config.toml
num_hidden_layers = 13
hidden_size = 384
num_attention_heads = 6
num_key_value_heads = 6
head_dim = 64
intermediate_size = 1152
vocab_size = 4096
hidden_act = "gelu"
norm = "layernorm"
norm_place = "pre"
norm_eps = 1e-05
positions = "rope"
rope_theta = 37200.0
rope_fraction = 0.25
qk_norm = true
attn_scale = 0.143
bias = "all"
tie_word_embeddings = false
parallel_block = true
init = "normal"
init_std_qkv = 0.0703
init_std_o = 0.0
init_std_up = 0.0703
init_std_down = 0.0
optimizer = "muon_variant"
learning_rate = 0.0105
lr_mult_qkv = 0.7
lr_mult_o = 1.48
lr_mult_up = 1.06
beta1 = 0.95
lr_head = 0.0105
warmup_steps = 57
schedule = "wsd"
decay_fraction = 0.825
decay_shape = "linear"
final_lr_fraction = 0.0
batch_tokens = 131072
max_seq_len = 1024
doc_mask = false
train_tokens = 1026000000
max_steps = 7828
dataset = "wikipedia_en"
MLP neurons of a small language model. Each row is named by its layer, matrix (up: input weights) and neuron, and shows model dimensions 32-287. Each number is 500 + 50 x the weight over its row's rms, rounded and kept within 0 to 999. Numbers have three digits each.
After each neuron's rows, "fires on" lists the tokens most often at its 100 highest values on Wikipedia text that the model never trained on.

L2.up316:510478504480544452514438506492479535475501541444497545408423570610562469511420485471507456431499384522477407440494545415533618527437490398505451577516373497525551415459493391425493553565545397539512462526490614574504510505443456498555514466443543494455541522469451488455524628477463417498467454611529480482577481521463511467451494454500538547540609432471464572535465525449455551438346545522529499501579506474515482518398549528482524554500502544517594517550463551467475505445452514583515547480455527495493455466495477513576548489561562495609499469555606549521572449475584587484524526500583540476611496573462545566538482444516538435457435553509402459456513427480580559578483511612509531538453482583526473492521480554484470490468479426597473540537551495476510481547504538
fires on: "ateg", " level", " order", " system", " top", " place"

L10.up262:523504458606509502557438459561601470538423484464586484526598483484453558510560428447526463491555448528462528511545527538501459503411484413473549537482504566600562469556519482558525593544570491526488438495445517400414534527535467443473526406575522531607501451468537556532497494527587491550569521521455456427508542495427502568385547508408559474465488477482523566463439497442464562502600447548524519527547510463429493483498516441448535407554522566539556472515501563455493517515405494546437493458402494512490454505515502459479452466481534438471492507534461486370572481572343537442462422518454546478469510512536490503426442516508506433506449497515587482580530503569490536486494477432484541515535474531523521566476411444496470433548411550466511473567417524511613455516567445
fires on: " a", " as a", " bas", " A", " D", " | A"

L2.up460:514555512525518629577455513448403492543497415489513527473520528518436510525496522458389464465511573491493563481515517494527501524459432561465595469528450475424415448526505493476425580447520459402609556511449478591400491551534496497519576525549393465411483529509459633559490513499492470445533432509505468501524558509459442602476518494442464538504499410459581633537544485487508540458418481464483509500519472500544497456497476486477521482555521554511468578434367478492499532511586509493448523478580539564505450449429504480464457440578462403426507545478453539489516479473470581562477442505498537473504476523520506523509474490431490503516406515438519448470563483453480498462413568430547498500526517472519570565535447507549518550497476497464544457534498423484488468516476494
fires on: " occ", " ne", " | W ", "n", "N"

L2.up727:534484508534552574410461487476485484509480517490518579522480513556459513430435514621497484470622416471466509467504512512557433431494486484414542532356456444456533525437512448609479471480484495460446520495471557486577478513488478573461444481579469485444462558574481600537469425412547391463484466541449555531558460489460503511452536581434498514568485400506521503488510531427485507562411550460392533485519483421509492520498478505453525466543501463541469520474491535526514547545522443443492482559553496470546474546465546493557495544521514520555503530443515538474465539365544498429469434460391476499598437536514518568387504470491471516485467558503506538571473447469430577500452577502517495535528402526486510519443527517543498514533586563504424585419529510521564421534506492
fires on: "(", "^{", "[", " (", "_{", " (s"

L2.up1140:526458459540567498529492519510554499489518540467507402538443552518468480597536545395376561480495542554476435464521445543422515477483394566487530484494576401429515521436484544505491516491549546471488432513466472550448442500527660422454538428562514494533573419547420404520457516545493564505581531489551460496492535471508468547569556439465461518540540570548523499465559530473575450533531453557540585539482553441577492541552475462484474468495448453481560478520487540540523542403440633526510423494449523440483504446439432526437466504564525457513517505507467507397567505592547515494612505504525470623474500516497466482538560420471494525484526450474600609507439403499580557492530608437600441468411648511563529536498497551546559426461508472469555452423510501467500532473544486
fires on: "m", " des", " la", "ick", "a"

L2.up1103:534469470531455544512590421483492467470475479431582422467467538518521478489561509368436513512495466465540492459504482511499588525432524527539440635523496434658550503472392504514542552509594558570514501481524449526401515461552511476543567581498439460528485516511530511550453531476512448467521565480474521568543535490455520446464492553440413522439532567499492552450477421435475599540507530482475453442554471446548513578394521499449427550530486527588474458479531688559576564518443509499474528489572429475579481527621566472530479531455501534478463503518482464524425489529463437479557533471473492514530431591460487568559548518387535500428466502567463537552363528460390398461458463501467488476357507497429469547518521430465530522537519519486487540545500575541480459535517599
fires on: " at", " second", " at the", " desc", " short", " to"

L4.up741:437416433506552513439474497459497490419484564520382468566477475622515443450421486521404496522467442632530631457434501473509513536552518585595472484443601560524517491522640532533414613428519473452596361574517556528475505479501533522522537568583466504511475481526423533502490520471485548423452525433532424525473515472555543459415544510427443450640484493461482464507510443474523501416551507532504425459446495550457510479486513543513504478515487454531554495518497522476502402529422509528545512536475428537515539440445649395538503528442452537433463502509442531480520396489440446542480454477512531602507525375508539474514394488541454502521464474540397491493461525545557487542461527484502490474513577544355351478560515511504531525539478413514508441537453458510494528492458447
fires on: ", ", "1", "al", "h", "av", "ur"

L4.up292:480504525583473491595528525550496551445479533454558566485461518466470517536481462455520569481479485528507448433533505458495561467550440509506416498535528435469550573527522561620590579512566511547456460541546550515408433545478560531496534498506477487539476514499514497455472557507505546529548557514492490459451475464461523533483477494468541461516496447534505427450455555563501479418545466553522514514421569477581586462497497501500507492560573600557540554517551504509572497539555440460471556485546501509452565554565454538347442441547465489481500459492495482499523520417460456529538516426523524510452508460450417435446471477489448602484576440509540472527497430402551485538664582444547450462527527617531560524492659489545549461537517554408490480511393484412374426548572442
fires on: "a", "h", "al", "m", "b", "f"

L9.up745:508443507460534490528533521451422443554568515513573601526506506403518481467533514472517489459438518533509520405520525471495421489482519453568489463498573332508488459551506446425480463520573479477370547545468489569464624515517504519487493493501609545443497501610608548461500392443584540601487518467522501591494499532510516510568627426454507547534408560550467526512644467444530469501569533511485572546485480457549539521457513456471463537496447488525499545441522639522486488555495470509518479511560575480456523485480510462432466518615526516450426502485453514530436494608549439470522402562515483470469516509553512552567496469569502440402409505490448548491555546481475489553496482545465489520586571492572506519508559525548487534445474549478486538507537517405489463438528471
fires on: " J", " sk", " j", "j", " | J"

L2.up879:474537525531476394471530482460480519470510545517445564524552490498410533538531389538545459553599478445631455463557488506405556465482512476468569443526479469606464508545587489511506493465438521438554491464536570536519561371563504548482556491501529432463503538549538479484567490456450515519563485522468509468507578493440486421616509494488514485466513577524492506514443486528493471469422529532554599461654434529524516566494480603529449468536552463514471575508552508589455513478472548458504534559478545451657467565520535581531553553495463523551522452433587479578505528534549535440527473490450566505575564531477548504438456458506495426459447490454438479518407461455618457497586493479426513546492489486455502439599582572489528445527588545474511523397448537553451478547562498
fires on: "°", "rit", " | G", ",", " (aged "

L5.up1033:513519511589491530567579496556523399484520421546457541481458533542526447456515486500463418512423479490520472537405441542485539540509512491436549486525470503440482443523514520549449452498481551468382424457554489443463544480411488577528553508432426469384413507547453497566522573396492452498431457541476397367503548499557491556493551477482559470657521485427491453573552487467517532499517520482461398528530563503505500441609526548463592514540498511485517503501546442493476466484496477538538494457527505434409488603523402551425518642428492540463501574539494496451452440575558370440543543549442541487542534444464455480471471492517524538524550412477533491439514476540484372520439460544553515428549486575488557479423629449486582539426536571505569531487440429455439578519508551
fires on: "in", "ain", "t", "ent", "and", "u"

L2.up619:579515443471510581492528433469483573464499534488512602519524477498500494494516506491445498564522531420436588477428611533521422568407504452552474429438439526473548527569575536459504548517465449433477421442469486616493424504459468420522484432474429446471394492528475534517451443555479490381522558496462490525566420493501412522413535523460582443485484465475593465494489590628511551458560559460503529547502622524589427468491491549539495507546479500425534476556512477428528466493519510518452482455556556514485516498462454493457509504432587532496438533420505451501576485449610583497503576456587494398474500450537504456497461518436451532426512535428477419469475498507515489466533447507464595501393613508428480547545504518606530434478460460481536454475478540613512455568465517
fires on: " dist", "cl", " se", " short", "ts", "here"

L5.up309:555509540504535586492456553528484535489443462557470469467441433425412539532466591438524445447490469573418570423450384611558566570524420517521383489467420427521454477493593581441491524534593468519368485562479428510414523366422507466566503540489537559492379388488439475471527482507560583544451574490551633482526426577451505557565476502501504460494581561512435564557519520549563444572453531563500471466537480511518555545479522402488499414568505466553543474487519478456592518490471539364541517543555512520479491552486499538519511422550465469556617559485520474485523455520457460553570471467496428537549562464539505493567418516466424500553541454573571572468515582546413453498479490466511491535502518526454522499439471490430539592527492475463561436477531578562608428449507597
fires on: " when", "l", "oth", "h", "ch", "e"

L5.up548:509543484440461560505443438424483589516542561543513576451512570587523491535481550519462518555529541495515440419502443487573486488532471473551553481559560501500544453484576412496610469509485488484452450533615512389504515464514477430601614499445506532515540488572522471491487462469479410485495569512496418499496443523558487359552525570504495514507460452492536338403492527492496500556457492527493517470451530504493496479417528456498615470589506523464422653455461523486533454490491503467583493485481423488498527558485510455469422465414570556470500476447488551555561482477458529515423507532411581443446545547508472511495605387431548588500559360510550500456536496425568540479442569470523462546502499605467539442563484516458456499547431464452519543474456462511461532533490565
fires on: "er", "a", " prom", "ed", "ru"

L2.up827:502392600452516512519658554555413495450486564401552457525571533460612434478396482492494523578498472542542504493452507545510502521442519426490593527507480428550522493512558493439518463489480525541435536523538518556420470431519521496525504540512560455539589471535538433505538475488495476479520510429565484496545507455539501533460587483560491415477506506481408490567380521510519583527511529524546473571446550558535517482521543452497445499429500484395600503538521537410487510567454532564534539558540484494448509429511529586490493483415451563457543446446519517538516555484524493525519449532530540563514448476578548611460557545461454481528488466475558527484547505541428513415421524510452503538517492498438576521442415494420516429458436500392493517492499517603571532417507618
fires on: "%", " length", "ary", " month", "ity", "row"

L5.up709:500489496593460438556527520523587455509454485504446490565506464422412480579515430494449528481408525460493510467522517489557411501390520482568456526579474523474412564516580491497485510490491430554549554535476488467502482511440455415435505522586575532610568482489550448604560407479472405469492517483513553452525623454419563571460574566560562437624560464516473491521561496554535595495466429479521533501446574471522522479504484437555511539519523445515567615562503572459541454600511547467505457494518509507561584427500604553513527584568460496520458493493484501482500494519471432494511573561448529541518585447522518508470595473500492445567599558460477536559500471490516533479459444506490456431495480484565556487480475488477467548554592532472578454456478556428527437445460473
fires on: "==", " =="

L2.up920:477462483390433461496593513405569463475541494529468584575500492531519541450486525507473429576493566536534461493496515507462471546530479593450501487469488512497515414427467478424565548463504477538514534564428546492599433588441526507462466512535461460491508554420512488470515469529477498413484559517458441507542491484489477468629498516582513530506467526539514559505420540480507464517513514504511512421530559469422432530502488598471482588443413543404495590521549548501442474476608503537353495508568499552442484471478552528427463504550465553526504564481506542509448409565460519545433515489571544460470485497501481483504579549573486536476565475496533476340391504545458563505443560579492530516579563478482537539465576446531504488395535551430502531446519506489372452552576527
fires on: "ant", "ans", "=", "itor", "is"

L4.up1107:480467518570489451513558429414445450521590496507463475515485495500479490530354470437483573457544514500481576454522432434543520537490594453414560544381502512556481448569550549472453453509594461489529518548539555569505530449501556506483464451457471533480426476476506532567564471518544517472544472423560526453559592482631536515417490478468504455543516430575476523499541432415537333480520491455499492530470556554422481478545453502521513482556526502507452583500634595450536572506487531434494468497577534492489455594516441482461450546527516483534619517511529422585456488503645500566473479429477498507528460466575540486437490490485468475435502488514593561522573462504514533503526471517508504501477576555533532467471510472488512483472445469470516572485481449491467497556560534
fires on: "it", "ast", "ph", "n", "onom", "i"

L2.up356:492501422405423497429453496556463579541506449471580519438589511524439548543443463536485580513516565528403551487463471462572610522558507528514632521478524556542530528460439513438526549571455423467563444507439562505512498524409461553575495480469504524416485578508536458475526568466456546505504486473516525526431438456492486472545448522602515476462470506410523550544447590474482395587493495538443492494503487588485474493547461517530527542545491515507539497493500550439543480448527483529421498481614498511580574416420505473523505567466501487498532503532506487525509477435554517560542428473553548511422432545538593511602560470389517450378486549455518530484567525445606526472536437563533403528442559566519424433544508545535395386456540382611600563538490499469522483510535498
fires on: " fin", " prov", "nd", "up", " lead", "th"

L2.up50:484500545414428559569510500538457395462515521509486504454567597574456503475520554466517551546565546522623545481530536519446425456535433515512527367543533451514538493493560541466506545533521417423437537508571456508573477474472528525533472507568499529502609485457483480550571550454487471546585497447554479524496439425415503531547558442445460576535420572581469556532456518531401523452447482489557488443480519518448470457601521457483460482550467499483561572495514503610398514572542519509463547467471494388449433510527530549519547408430487507540448440521515510511518506562534479496531513469492587418582461578441518513483541563565538588550565571388502462530504492516537509558476463366516520565488540440529521468543613650565512487548540402558511516525444525450448450434431487
fires on: " University of", "=", " Dr", "gar", "omm"

L4.up952:599456554512591477477469518468552482523509427517527598530587553513492551545512452519467446495437489494533478465526518412470513521516492496493505516486432472541466531434521482419514458492570536496450505409465520484459536491443627526512450482516467511520421503473435385506544520510564541554497575538526559525516563538429430480570506498569455484510561570458409614552418519551460528531416506496488497567553518454448538463514454544599456423532521455471554559509493446439494559511502457493455613593530603465455562502445504523566424542480562520473623514647449544440457523480581374568518483536524587392470498426505576494494498472484560526499475459567550469506655436553494484507557421488411537445591477470478532468583541438481476539469487464464352480513466516525500496486444482
fires on: " about", "m", " have", "imately", "duction", "ines"

L5.up676:567557458610518476522487553574417509536453489530508467469579433539564490533550438464534497403475470497464481568549484560433522390577427548504603502602508518415489517566496572436420581485499500484563493553534545607483497568484482473349513493492589550521398516474556489546463514523466448493496459512547592477499496501526548485451570507457509499422528563592552538505511438510525624465636525445568472521545461533524529448440474469531546508489514536542539462536439551594498476603518446478550485471507535518498468560461525443441564618465558500475514582522459430613457567529418475554522539547569559515569543489559513518527538636561446532528497524504520583548506538527372576450462526437532430572509535454604488495492457373590428483546476476489485365481518520484639452498491540
fires on: "ing", " own", "ated", " rec", "ed", "th"

L4.up988:477470531412552456444412471572403607490481467566481505447550529617477588460511446495450480505455603486524579519512468419521554517416504478522490441563515528540507545498492479582490476538533508448576535487547489436555484487535440488597434483487535548491470450570491576463501468399545575447500645459546489446563502530522455473471520512459437541441546449517536597451539503518547560518531538419551423544488540475476527515459472391491566520514541438477522484409457493502484452531554398465532539456658466440534503518471482593567571440492523543585525590501484516502587506454511442551500569497551394451510451518555449517529412498551447520472447508522472550474497464470547563499470547509477527485526497476487626602448564522446429500496416425422446461569470504511490456544561485
fires on: " f", "ed", "re", " exp", "en"

L4.up219:560508487585516466582499487456560505485447431499452542565493450489427525523497459494493502540462406489535470505614490538455572564499413549438498476516505507522485486574476537510562434524529472473511445508591496579452441610479480503471611515528420490541540597507578445435497439511438528529422543421523551462379454492493432539465554476466427484495491462554543478481437426510460484351420448505478512471531469576509535499529544496484514563484528481497490345511551457549509501474470526642485507552518548424595479541485478508578540518543420503361409502412539592607590484383465501512487558494525543585544518452497500520467554469459417571485465506549544537468569440473525506410482520554461561448448549480396615471604469536495534523472524553428542467509522463463495499450487486
fires on: ",", " I", "f", ":", "id", "°"

L2.up712:526426469482475529468457525453492469446517483414479526532513443540503430561533518420525594468530501508446465471513509460490498512533514429584401517518519391596523478460634612484466554515499535402495540503499476509602479516465515441545467522502547448419500507518407410531501402485534429463419496598456539473534506487581464554463514530541469486523455562526463469444418466401553516578420531498451484626467506559472596568540476517430475452441532480499525509473508583395554480487525536576469504649532343511531537481380485557523554559507541452513528532587557536496516536465514509532466484526536517516559521449489553561481487422477553530520442473561492457570485419436567515449469469460521477501401577411484572541511464478534521516515557498526477509486451554494549472498515466
fires on: "is", " United", "ary", "e", " in the ", " Town"

L5.up469:491524587476561466475487457597445542537471412524498497406506392535522492430498498506538515547592567492417460495453401578580546567385406479494444581539555583457511485568471489543452482496578609475476568537449472493538420480474461550450459447584569492562500493468511420367525458397477485491512577400559461481477552462517549473530471471443556532499444515503445425520489497430546501523482457507607521555498515546559452503365452378539588518452498606432527488494573534448581509523484413476483502414486582526479479468513522524509597585502540498484435486472536521500485595490523525517460476525488423445497510563494490600509452519619514503538471471543539583541472424511596494539458549502521543524467512495563456432512493525504502455517417524425540507494473423469521581451543518
fires on: "er", "en", "ed", " World War", " th", " med"

L2.up1040:566519563547367555485536501486496515546464537535470522577451572457520493447499546524486470444609566442544568547484482568546375409440529469564482576428521534522442505460401613619504489491544488505485484486516524371526445541539614561447479465498450580503449618427476525511533428464507576539533366553619598520527440573463448509524491493460490383566572505524539425481542570510615516480491529410492531571528584521554494620420522494589519491466520472426479445423458532549550535547506535505518545533451480438574470551520482564505481512538517459589569527456472469457520553433487512454506511465486551465556500538555425562406557492498576405467461470508582470591511492514488445542466480519521489522474475504400559511522477493468410460566535467456520461482384527437490452533538453
fires on: " (L", "[", " [", " (M", " \"", "("

L7.up696:478433430490493394528450405465479486495477538342582528488468547538500465529392468481523598626550495540491632540565452503489554508420505441570525450516503474511498532571469471495372447485571545510460492490459509548493412498464506441451512496509529474413479520530582550400532520543543505601526412580506475544615458492455559520524444443515501422468497395372466478491527590505482465488491490427426572507559473473462497552498502501409510482468532573446510430457470571550469401437526492563443495522390590449510445583523419544535485562459570540512529452507491585524555524590506473567428525460477545481511507573525423541507508543428437413470501507510459557536459455445423466457510540482467446507460531488446490507500499467545513487530492544484520527502423469451551515438442486
fires on: " Sh", "h", " Y", "H"

L4.up731:583448472516537569579579500476573517488539548648650497437591548520487497539490529540491488432526481460447487502387536565543546496468491491514489473589529447382542388516509458522508467520432569528452386496514472537444576483532651486427462523531527471519467492536499508579471482501594436455521559457504514541431404425551479438468456540527473486490461451495548444543411537521479514526507519451530432490477566627581456492519482514375460544406422496474503464485589544518559515462505572482602462565492551448469495481484529532485438507482528507470541392476432427518523496575415481494579468459425527476506484487540436546613412516462475585518444525429527504517495485527530539498467459501503509512399483468473507531444425537456431537469563508507454496589477488512511510529472499
fires on: "b", "ach", "ous", "ab", "m"

L5.up441:590481544482445508493562506517465495453527517563423503485517487419420517573519587502517412426449544511491532483527447435550403415525533519538465471521550473454436508506469506476430566498480529568517439458448436467360476557520499450451509439494441488500450546491345509573555395466528512548488431508539569398554467556461558521565538525485543458497520475432518432470492461534385502487532539475494501528488485440475547527438506487473567530444463496572525448545489533468484538502496465388468466531446531461527440489450466483432520550400379496527489464504477533554375572563468400516480496596496435484398562521515519486577457595433492514480506403482454518426500467462424550424510478543472457510567521554475600617478489492524566435466518433449485426521435413438514534490510474
fires on: "n", "al", "in", "ron"

L2.up926:565570475444479474505433495440507517547509500437568443425515423522478424501592431545457497500577545501482525578462435533526540496494522504425567532476524541501433460488569520394520586477450507406474447493435476508468396459543544462565579512523400467461504476520479476566417476535452481497535428571513412418488525540482562479552609588488450512550514441537477510428480504520492565379589515508448485543537560431444484479517507526439440555524592502561552535446551539418498541546485473430395457510500455506508406503554507541483497558484597437466583553477455496488509546498514448489399478432516488550455484449562426473564628478492604531578480522521487577579572451481470544476469572476529571443513538441526478451610478542521473475507529501563507587566488599533451559399506493
fires on: " For", " the ", "an", " free"

L4.up981:591508514523559539481498426521452601456459526559449563492601481436494526564510493376481516546551589552549560499479483483548541447435449474504494590483419443452468634495495591504513424506510491506397491435648563571417523510581497512510482449467545554476412469477465531495506542497454466504507544517486520521542525478535495466563468526508536442467541474582524529504482472470504547483487462438492507544507591428496425461533550489528566465475498345492514389451548476431486445537516447440515479463516516533420450446435512547546579570474536563454579520405524467555521473550514489536503535461541359519481485523572484601431625457509496459509536506463545574546492460429454512497550496480525509516552480471492467521504490479560452484526398505427522412450513592432486555535503615
fires on: "ing", "es", "s", "ib"

L2.up1009:418509572498567501526411545490556516652422575506512510570567471466511528562455541539545499491532510527500559504482549532558535494455404478443506526500571464506502515492552520516544512498475456481435437457551575593509569619526501537534451573522571421413460528497632609555410471496542427484574539576422493574472471452552483485425431515561452475432477466543580486422512431429479474551529531541509502500562560532575450545555543497506468400529515545464486504484633513450509586492512472531548512508489598402521539520467472445554525539479513493498506557425493474584562599569539522498456538481493543543448501430540536521419446388496584525544474384530467433559485481500551505530457500512484531518475461508499530536472558437526448574498479488545529550491537636513477540447465495
fires on: " used", " using", "s", " use", " with"

L5.up663:450493489463456550489555580530502498552528481492479513456505529494587534459433539525483513562508475499404529480552551425503550556494434489492496555476587529569540542497480496476441518611396506537485563497512502481474478501512532527464486490536540465496475531503480563427548517417452551433525379544520543489520476573512490539578452489547500585580524504520494448495545436474506554395571420543543602507616474480516387534481509411544406457525515455511474594421453413599527415565474398562475493428541423481523462496583516495520510482438539433501504463455411618558552517538483528551541487376507497536446364495535485499512511552453447539495564493493456521532491493458488485512506449438490531414568472539491484459594489557486478484523540528556500432508547578503472484561542503
fires on: ".", " (", "s", " ", "/", "S"

L2.up1079:552469457500410588560568428521443565510558454548511395514552472570502449492523481496432491485519462535496449469463414450640468465506462554508538524475564431446504384572508468483514547593512416460462515360501438559498483561538503501479505514624505442482571506552478527483532578467418521601486495399425419488590578433544443557416473485527578483446425506474561411427489519486467537523434509448525532471491484425536523494511508504531503512509498504493535595471575519554487490426493547519428562512505503495475507419525430463438567399455455386583469503502452493529547528549434516497523514463493532476505443512490510558504504532454570508514494445525487428428594590547553401512429586479533531506493523610515515495498506516544454534549521484550631512412465486337452553557534636
fires on: "ith", "ue", " prom", "er", "end", "ted"

L2.up73:496447406467429485486481409615495530503569456442489573581518523510393531529536533563474440497489547560509546505447463496549558447465454461551510550426615460415426540467499454455502450553415466582527479503409474514539395499497510495440521506476594413496502501522504483547612427511480426420576574532510395499503534489507477477419533531561446521455464510461593494414528484528515501517527487567532497574559574504573490464473524499547542441480477458457508532526455497486589490559583514477526525607589406504445395469593488376481621569562544487492452513547504446501411475496503543401626537463536486490514482430572466484594492534507529536541531606426554498545473518586504447548534569575470572476453500494569456546456548495534440493506441548485574496572547465476487510581494490
fires on: " out", "end", " play", " as"

L2.up1054:558467529396466549511475511444553501496493482504507451512453501514463512489475458549495506532505497547441440477518556678443443495538497571519490443505349509390555462500521513554465404595572442538506524602497536521431515424548613518530508485526453592504577483454543448470467453502517502494558467545490438520500520459516521467541480505596461532572513469527479558497506604493564477409577496510447440462568590495519461430516460519505505495411476477637427507437541547543472563436450398473504520553584501473490534465417417530506442497480483478506550467548542494459475436399561487410527514519484615476512490477496366460482498550460493494393538441518473445425595528460540472539583481556479540365552497645501512553432457517525440551536501387527420416442551521435483491445474484
fires on: "L", "O", "em", "M", "S"

L4.up79:461524426505514457554508452411490494476486493541510516438494453521504530418522528518480490451472514479421502482609406478501529629533505566507454373506561453506534390521587441587423540595549563508489462543451497543520463559554441529554474492454564506416467523494429499537464458464448567535530485490553503617477578437463521415492553522500508645470413552507495535491614490446556476578528503497484413560417448420477520459371557537531461419571541428529542498606484528546563469551526476488472523545498498503534531497424521487572550568576527447428565640488472539443461574471473460470462503511395493561485587569498573413489461465476513488491457450561450441512481439342489484444572562522521394513538547517544531534477484536517440410562524537460516473498560430546555569451525513
fires on: "ag", "et", "ed", "el", "ether"

L4.up1011:552492588494499552467610492488469528576420429454510338484466506453431554447519462452426566550488433433514497437564666473584594475536511486408494466586486491486583514568454450489447507505535468454428454485508510522511485520554536434432435466482476517513494515491427601564478424473471429509468516438385452480585454516544461521554521562502523445518520551445522514458512556575579441507585506505492437591513467507513560456500550435503612516431477423528476457458600504481529464447489548533552440546509495528399547511586378562524586520523492561586491524398464534456494548503532466478536562516525517494422470485525585527395478444489459488512539575440524551535543476536462547463619411534514583414567458472555454500484538493532477482519386483482493576474487509455437549512550514
fires on: "as", "em", "res", "ent", "im", "ult"

L5.up748:470509515522470478534484458493509502438526480496527553507528539451606560443457486452544550477510531508452562482452414470571639604471419542414484537496395506533504495454527462510453513547508506496417478477438559564512528556484496446550618494548463560458460461476517506399446506498511562486555516568482529421492473513411428560517512478418448513541458496463570529510583509515557503562552532529508566502483445539528466394428464396442481530449565473533588420519468508577502502498551545407495623507479538516536510536463457479636522502540577510479515377444457401471565578542484495443425475582492411462459385603487448504520544494392442468606412417533544452520549385488571502528450589471655440614521530595547562490448535419504563490486420491503525491474519482460466514413494527
fires on: "er", "ing", "en", "amb", "ig", "ers"

L10.up107:437500508492494399561459515492456490486596536413604543498448472472511390463471480466539505540415511521498607495537426512548404452541497444580533478457511554395557484566487547533491495446440507499468448489473417473504491493536445579433468551463494472445531459418514530474513550424516452573537496444489487436519480440450591488575536540548464602498554520464499572515507586467476575515494525478526536499503522427548418542495493400396457564535486470445570475507526545522469450571432541448473541479629507443476510559392521608410420551564501439588511526430461496471507541407502419446596396582557480459533483454479455475491572539559521531549534544493501498549571472448567513455517524526501532522604449522615558462487465445564480494437522497489471491429519433602505538492433491
fires on: " J", " | J", " rem", "on", " l"

L9.up1020:552457551476578564469459558538542405502457511487505471532536417518517474421581462422535434499414503513534455509521444509526475474543528472563519378518480477449515497485521478513486512525470475386411510448554594568468522556503505555414461448531468484484482591403464514539413497522460575555486507489503489470549508485582533460486551581441479476525491436485512355519428401485483580525612445481558608480457508475439492430509479547553516585460470511507527523496426442561525559597505525542638442503542515572535495493446566493502556500407559537429496529513545553494462513400482578507499621582451518562502587455552443424472563458451459506562453410499536531521498450541534469596433506443465447458543555499428509472573559535495444498461439468551519484449391497493474461529507630
fires on: "ed", "ing", "es", " Med"

L2.up724:516446497484517504512574476487538497488491472513567432530475534431462497542457484450585520443504536521564565451493493544595475480550456561525398525569475609468570575523351569439409394565435477603457482549520503537447519540541503524466495502498459445515476529552524441535540559523581539553529452512545563495514532459436414494456480467384384517563527495505512496481490508556413457434483597540511402452465500452475549510561468578622505533486511546468463493547487593487467487509492535429444569431547468450517498593516550535519383528478518465511518516552547412548513557557532459488514533482558507498512509607418557565477499427474502519549494529558439425377515514495481472522440516508548532555487490525509421508475537477524368552516588497450488619432553518410469500527512534
fires on: " at", "ah", "h", " at the", " stat"

L7.up1062:544488481468509449462379486515478552529431511547495483505579533398448660599512456442455522444467515558449502510571457525555479505568574420512497518458667549584488423521568463553403449512454525534568497520479500429383473488526487537452442467481542554508525476450481512419509488482461571548607540449501544490516493510490494553504569610499494532443609521519551465476569428457478559663535544567464541492498550436603443576436474482498535506519543482570560488522621445474543478531502514449501555517435448511505524524498519449540437486484565475533500438509458441527461516400446585499522527436491517472435415502529534479525461365536442460556413563488511413474480476430467522536546482496551540512603459523509477418493548509457525580433471429476563558493475424519442491559591454
fires on: " per", " A", " a", "ly", "ad"

L4.up24:477482477387547573536669496359569586538592559469521505522564569449479476521453558522487477586500450535475564462444410501474489649507458554537441580486508527475498473542541445621500425511396514585542533503497430533427476451495559525398495509408465416497575545598537502558458514575503555502526555458493516545441487460436523478521481461506458484490534566603484503487573550477519448480487493559444512547426477533489492529581557427507417491458524480526528592469482449579524582501497539504522522598580528514491462534515459497429537444524524523485473577529519527466532465492448461508529529596561491483453467522502528588568512582526495550517508488477408467542539467456462453490441492476532540469578443568470418524468565605439434422505536576456543578491507509515406452480522460
fires on: "er", "it", "/", "ist"

L4.up193:424562568486512590511524552466527626447533540582521488494440514507467482552448456525565507552489462530525525531518540521539436522487512529571479355539465448617456499573427412534517534453593479460487489431483491471502445488555483491425434481480504515521518499549524546500443500516466519475440457458473554537505439528499503484450556544590538481577621453472481458508464547462516489467535564459512479426491543538474464559490525566470526508498530466437475523602498521449479583547478454470487377493370469520434520566484502499441544546490534534531519477512526546515512513475538499515554419541470493531604433517552450402534427525512510401485592364447456499581534499572489433514501507472484548600549581521474574481539577535533510591514502526473472507564501432558647463461464387
fires on: " club", " album", " company", " For", "n", " game"

L2.up203:473442502511585559552525407586469455498570556645446541590470577461515529525594549500430467526551487464479489519477485453612547503571552551501350441539418540428454478549481523503502477587466487518425512591540419486413477530475486522495497482424519438464460492517542465507485490544469446564476483486543565572573494526501469467560421460469447504465520454528498473499610445533549506516482534511466454511523540390432549576520569493543550581462524528509566528540445484554494535487424449535474530462570545516505477607584458495532481483480440500523411520461548446517508527386471545529474415501439563546582370514508533497412428478457460466507371573490423499492463601510471436558390555559574442474421527482476564532505575526466498452533501489460423463496539452524542499443489463
fires on: "I", " en", "U", "un", "ag", " ent"